Part of a small language model's weights: 12 layers, LayerNorm before each block.
MLP neurons of a small language model. Each row is named by its layer, matrix (up: input weights) and neuron, and shows model dimensions 80-207. Each number is 50 + 15 x the weight over its row's rms, rounded and kept within 0 to 99.
After each neuron's rows, "fires on" lists the tokens most often at its 100 highest values on Wikipedia text that the model never trained on.

L9.up1073:31 43 58 59 62 40 33 52 57 50 35 41 72 52 30 53 77 46 48 46 41 77 80 27 53 50 44 60 58 63 53 20 31 56 56 31 47 41 49 78 32 58 50 39 67 47 44 20 39 68 56 24 56 81 47 46 53 47 99 34 54 45 00 32 24 45 67 74 43 32 45 36 32 52 57 36 61 61 41 63 28 47 31 70 39 35 40 36 44 72 50 42 70 54 59 29 51 26 39 51 57 48 51 58 71 47 32 56 60 44 39 63 54 73 47 40 49 38 56 45 60 61 56 46 79 43 62 39
fires on: " with", " to", " @", " With", " for"

L7.up78:24 40 56 53 37 52 66 43 51 28 26 50 45 58 65 66 32 69 53 50 41 41 62 47 28 47 50 43 72 35 35 58 48 59 66 64 45 47 00 41 44 49 27 48 47 28 33 90 56 47 66 62 51 55 63 46 55 55 70 30 41 48 48 57 72 47 33 12 75 45 53 38 59 59 65 42 49 40 56 62 35 40 71 42 18 34 29 52 32 57 19 51 22 54 49 44 34 58 31 57 60 46 49 52 63 43 46 64 49 33 26 50 20 62 60 69 68 41 31 42 39 51 61 45 22 65 49 40
fires on: " M"

L4.up387:52 39 46 61 45 39 73 68 56 38 78 49 53 45 41 52 39 55 25 59 18 58 20 50 37 26 43 80 36 47 37 61 66 20 39 77 39 38 49 36 58 78 31 68 48 37 47 46 67 34 58 45 28 32 36 42 54 31 69 55 40 35 57 46 20 53 51 64 60 36 49 57 44 57 73 67 32 50 71 20 57 59 35 56 72 57 35 41 38 31 41 51 60 38 42 41 50 48 41 54 75 48 68 47 49 63 42 69 70 35 43 64 61 48 52 32 62 61 48 57 09 30 94 71 77 61 40 56
fires on: " and", "-", "e", ".", " Women's"

L4.up111:39 37 35 42 51 68 61 21 76 39 29 53 49 39 30 42 37 33 29 60 66 31 46 70 61 58 32 62 44 58 40 46 27 35 34 34 66 64 75 60 45 62 54 39 72 73 37 66 40 54 41 43 57 43 51 68 79 55 29 77 50 61 48 42 32 69 42 48 56 35 64 69 45 40 38 42 51 70 44 49 60 41 71 68 48 50 40 55 73 56 72 87 60 25 44 48 61 47 34 73 56 26 49 39 15 68 48 48 53 20 19 46 63 66 36 74 54 41 30 52 79 56 40 68 50 36 22 65
fires on: " |", "if", "f", "I", " Al", "/10"

L4.up184:49 91 70 50 23 63 40 18 65 26 80 52 64 49 61 64 60 51 50 52 52 69 44 55 58 32 57 47 81 46 27 62 35 60 33 57 60 52 76 50 59 55 11 43 59 16 45 56 49 37 48 44 54 68 79 50 61 25 56 49 47 26 27 42 32 53 73 39 41 66 70 72 67 42 50 44 35 69 21 49 69 54 23 67 52 57 40 34 65 71 43 47 60 48 62 39 57 08 68 49 37 61 34 66 64 61 66 45 37 66 44 43 56 51 53 68 48 43 48 47 49 57 31 55 53 62 73 34
fires on: " to", " for", "th", "ort", "ig", "ol"

L7.up385:31 52 53 11 55 50 38 42 77 36 71 50 64 64 52 58 67 22 61 58 48 50 36 69 16 42 90 40 36 46 76 65 24 72 16 49 73 30 44 44 48 41 34 51 41 57 66 43 68 58 69 45 82 23 35 25 52 41 50 40 48 68 36 20 27 62 35 50 53 53 56 34 58 54 38 35 40 47 60 36 46 53 94 70 47 69 70 93 77 50 48 57 45 44 49 55 60 55 54 36 50 41 31 29 49 27 42 38 48 29 48 52 30 56 35 45 61 13 36 45 66 82 56 34 60 19 74 61
fires on: "-"

L7.up1086:24 67 63 26 43 36 59 35 27 48 34 56 41 59 83 88 68 67 37 56 37 44 45 81 46 42 42 49 30 43 52 59 54 35 64 49 83 73 28 44 61 42 53 55 53 65 32 53 73 49 57 39 63 30 43 57 61 40 28 76 43 76 35 60 25 31 47 24 31 28 64 48 35 52 49 46 02 34 54 44 41 72 53 79 75 58 99 54 40 38 44 51 41 49 66 34 59 77 33 59 54 56 63 58 51 57 63 51 29 34 45 61 60 40 45 60 55 62 41 42 44 40 56 35 50 53 36 39
fires on: " T", "T", " (T", " fl", " \"T"

L5.up1029:64 49 60 70 61 57 52 35 63 26 65 52 35 29 53 50 53 42 48 63 11 57 18 54 31 49 74 38 83 24 61 45 68 55 40 57 71 22 53 57 59 61 32 73 44 51 68 49 61 33 35 33 89 37 60 67 73 46 55 59 53 45 47 82 39 40 60 41 46 64 59 29 65 23 76 69 50 45 19 61 76 46 61 85 41 42 71 24 16 56 48 35 45 50 41 53 66 30 49 34 75 58 09 54 27 35 72 55 54 61 66 39 71 45 67 47 49 33 53 43 36 43 19 48 65 30 58 40
fires on: "z", "us", "erb", "est", "b"

L5.up406:50 70 36 49 52 61 24 36 46 58 34 59 71 28 37 28 33 95 11 58 23 50 47 60 37 42 63 37 67 53 53 65 61 51 36 54 21 61 63 69 67 73 38 41 60 36 42 56 58 53 42 48 56 46 42 36 65 46 67 65 10 27 53 53 44 46 44 66 42 24 38 51 62 65 77 58 22 62 30 41 34 84 48 41 45 52 58 55 42 49 49 52 67 65 28 37 72 31 67 64 48 33 62 55 63 34 42 44 39 55 65 58 71 70 41 78 47 51 60 57 71 53 76 31 61 79 48 43
fires on: "ed", "ud", " all", "av", "od", "ad"

L5.up1299:59 56 43 60 51 64 72 39 53 27 46 39 52 48 49 48 60 69 40 82 53 57 25 57 57 63 26 70 48 48 34 48 56 37 56 45 65 55 36 58 41 51 45 39 33 67 39 42 53 39 76 76 41 41 08 30 58 45 50 70 30 20 51 66 37 53 65 62 38 51 42 36 42 39 40 55 51 51 61 51 42 27 62 51 56 56 28 45 56 38 69 30 43 60 50 58 60 54 38 49 30 41 54 36 74 65 14 27 50 32 22 49 60 54 60 55 29 46 50 63 37 39 51 51 67 52 73 55
fires on: " per", " Per", "ar", " an", " \"F"

L5.up1114:56 37 61 65 37 58 33 75 60 07 46 66 36 40 37 52 72 59 50 66 51 38 70 50 51 63 63 51 63 42 63 57 58 57 34 36 35 50 69 32 32 50 40 24 69 53 35 61 76 60 50 33 43 28 55 60 56 41 59 53 78 79 55 58 28 54 59 54 56 27 40 42 81 66 44 37 60 53 77 61 61 47 53 49 52 61 69 66 46 44 51 48 52 58 48 49 55 43 60 42 73 54 23 33 38 25 49 43 25 69 37 21 46 43 44 43 78 33 51 48 27 61 57 71 57 40 51 70
fires on: "-", " -", " of", " at", ")", ":"

L4.up754:28 73 32 41 52 42 41 64 32 13 36 73 35 54 46 45 31 28 44 19 36 29 67 43 71 34 42 50 45 47 54 61 55 63 42 24 15 44 43 69 46 61 46 16 29 65 13 61 58 33 68 34 43 15 51 70 56 25 75 48 38 56 27 62 56 21 54 31 57 54 40 54 44 47 70 48 54 50 42 28 46 67 55 79 55 34 42 27 75 53 29 74 67 75 45 53 64 38 33 62 50 79 57 64 56 38 59 66 60 48 28 93 71 49 61 70 69 52 55 50 56 54 49 33 50 25 36 55
fires on: " |", " p.m.", "30"

L4.up1236:36 57 35 55 68 87 56 33 37 21 42 61 49 55 37 53 40 34 73 49 51 47 80 55 46 74 56 71 66 45 52 18 44 57 52 18 71 61 38 48 55 42 39 77 38 55 48 53 60 49 68 55 76 60 61 48 32 26 67 82 59 24 49 30 65 47 67 52 84 65 46 57 42 61 59 53 48 43 42 50 59 52 54 65 83 79 57 33 50 66 28 29 45 77 50 61 66 38 41 37 49 48 64 49 50 62 53 58 67 59 49 75 74 47 61 33 37 32 65 47 62 86 62 40 30 40 47 57
fires on: " is", " were", " are", "ol", "ar", "k"

L5.up1300:57 77 60 19 44 76 42 29 40 53 44 47 56 41 35 40 32 56 62 72 63 41 31 84 29 57 46 40 68 65 38 55 28 35 39 43 54 64 38 51 84 51 46 49 53 72 67 63 63 18 69 64 57 63 58 51 27 48 52 62 65 10 45 88 75 67 58 41 26 53 53 69 31 43 54 81 56 38 54 41 36 66 58 33 56 57 42 56 23 52 52 55 55 46 32 50 63 51 44 39 42 32 44 32 28 61 46 40 58 19 28 59 65 36 41 78 44 34 68 53 58 61 23 52 55 37 56 30
fires on: "ar", "l", "ill"

L5.up500:50 77 45 64 41 59 38 40 29 45 42 50 34 72 25 28 57 65 60 37 59 85 36 63 59 67 47 53 54 55 41 57 40 30 48 34 30 37 51 57 50 41 55 47 61 47 50 53 61 77 50 46 57 90 63 71 70 47 43 71 10 54 68 55 51 49 34 34 42 52 46 65 42 54 66 65 54 77 37 43 61 51 68 58 28 50 41 49 65 40 54 48 51 74 11 36 57 55 48 45 44 40 23 50 23 21 54 93 37 15 45 53 41 24 29 58 64 50 69 34 63 70 54 51 58 79 43 44
fires on: " Sw", "l", "m", " W", " M"

L5.up1046:59 69 45 55 39 79 46 47 27 50 63 64 71 58 47 29 56 44 35 25 75 50 57 55 57 54 66 29 63 48 31 06 63 45 50 40 28 61 54 22 48 66 38 52 61 45 68 60 45 36 63 54 29 57 50 59 64 64 44 49 39 36 42 33 18 68 56 50 68 51 60 38 39 26 47 63 22 45 48 64 64 80 45 59 44 68 48 36 43 43 55 47 43 59 31 49 57 71 59 35 55 26 54 50 68 64 55 67 18 56 57 45 38 68 36 18 49 51 42 57 77 36 68 64 68 50 47 18
fires on: "an", " R", "ir", "ol", "d", "o"

L4.up1237:31 54 21 38 65 84 37 67 45 65 50 61 52 68 53 55 54 05 60 62 47 55 32 31 60 54 59 50 63 53 71 51 32 58 52 38 33 44 73 63 53 45 54 77 69 64 30 58 66 28 53 67 53 59 49 62 65 60 39 61 31 46 63 60 51 40 72 47 46 23 65 56 29 36 76 55 58 67 79 43 52 15 66 30 48 34 46 27 60 31 74 43 31 74 34 41 43 48 59 35 58 87 71 62 41 48 73 49 47 50 23 45 17 32 22 29 78 27 40 79 49 45 39 33 47 71 54 32
fires on: "he", "l", "h", "ri", "m"

L4.up850:50 62 45 29 50 55 30 36 74 75 52 54 59 72 43 56 69 32 34 35 53 46 54 34 45 61 36 69 62 33 40 46 38 78 38 23 61 28 35 52 35 52 59 30 39 38 51 63 04 61 44 57 61 41 47 55 99 40 44 77 15 21 48 54 43 31 42 49 46 48 57 56 23 41 66 37 51 49 45 48 32 70 67 66 32 42 37 51 47 40 47 69 43 26 29 30 46 30 60 52 53 44 34 70 39 48 53 62 50 59 57 56 48 42 54 75 18 54 38 31 78 75 65 65 42 55 60 34
fires on: " |", " w", "'", " rel", " W", "alf"

L4.up809:42 45 35 39 47 37 24 31 51 37 44 55 55 52 26 38 46 62 58 60 43 87 73 36 56 62 37 48 48 32 46 49 14 54 70 47 63 33 52 36 39 24 52 43 42 44 45 39 40 47 24 59 45 37 67 41 64 24 47 64 54 72 45 42 58 33 39 28 71 40 38 39 33 34 61 49 45 62 22 55 44 66 63 72 43 56 51 48 69 46 27 46 29 31 44 54 57 29 41 29 33 33 32 48 55 46 50 52 46 63 48 92 74 80 63 74 53 43 33 28 38 42 49 50 47 56 52 37
fires on: " |", "|", "y"

L5.up508:42 52 09 56 43 53 59 35 44 37 51 37 47 45 53 51 56 47 59 38 42 28 48 63 41 69 32 46 41 53 42 51 32 44 51 37 54 25 68 29 38 61 34 60 28 33 51 65 51 53 26 44 60 66 62 49 38 50 37 65 31 42 37 44 45 61 70 47 22 68 36 47 48 91 50 23 18 52 32 44 34 11 58 41 46 64 53 80 48 45 53 58 32 29 74 71 25 39 44 41 36 39 84 54 66 65 49 64 39 45 42 52 42 57 33 70 70 42 25 45 76 42 40 42 51 63 59 31
fires on: " the", " out", " t", " Score", " over", " up"

L5.up226:43 54 57 38 67 43 59 52 31 30 56 52 57 55 17 48 56 52 63 41 49 41 44 36 48 64 60 78 67 31 56 29 77 50 60 43 61 37 66 39 57 24 49 67 53 27 40 47 45 56 61 33 69 48 42 40 55 48 55 49 53 46 42 55 79 63 29 75 58 70 58 57 29 52 47 51 28 41 32 55 63 26 71 55 45 32 25 44 69 40 53 79 55 41 52 68 38 23 39 56 28 45 24 54 46 51 46 34 43 49 77 79 58 61 28 59 62 73 56 39 48 47 27 74 07 19 51 52
fires on: " |", "c", ":", " res", "ric"

L7.up190:53 37 20 19 56 54 50 43 68 57 64 44 49 71 42 34 79 66 50 42 56 59 56 40 56 46 72 51 43 51 75 50 54 51 55 43 45 31 51 58 48 84 56 50 51 40 29 16 65 55 48 32 18 69 54 58 47 24 46 67 72 59 48 46 20 76 57 76 47 44 80 57 58 42 48 47 25 50 60 67 47 59 44 52 56 23 46 72 82 28 53 45 52 59 62 55 66 50 22 45 33 61 57 50 27 37 63 34 67 45 47 28 43 34 31 52 30 34 50 41 49 45 46 49 45 20 39 49
fires on: "-", " stream", " sing", " stat"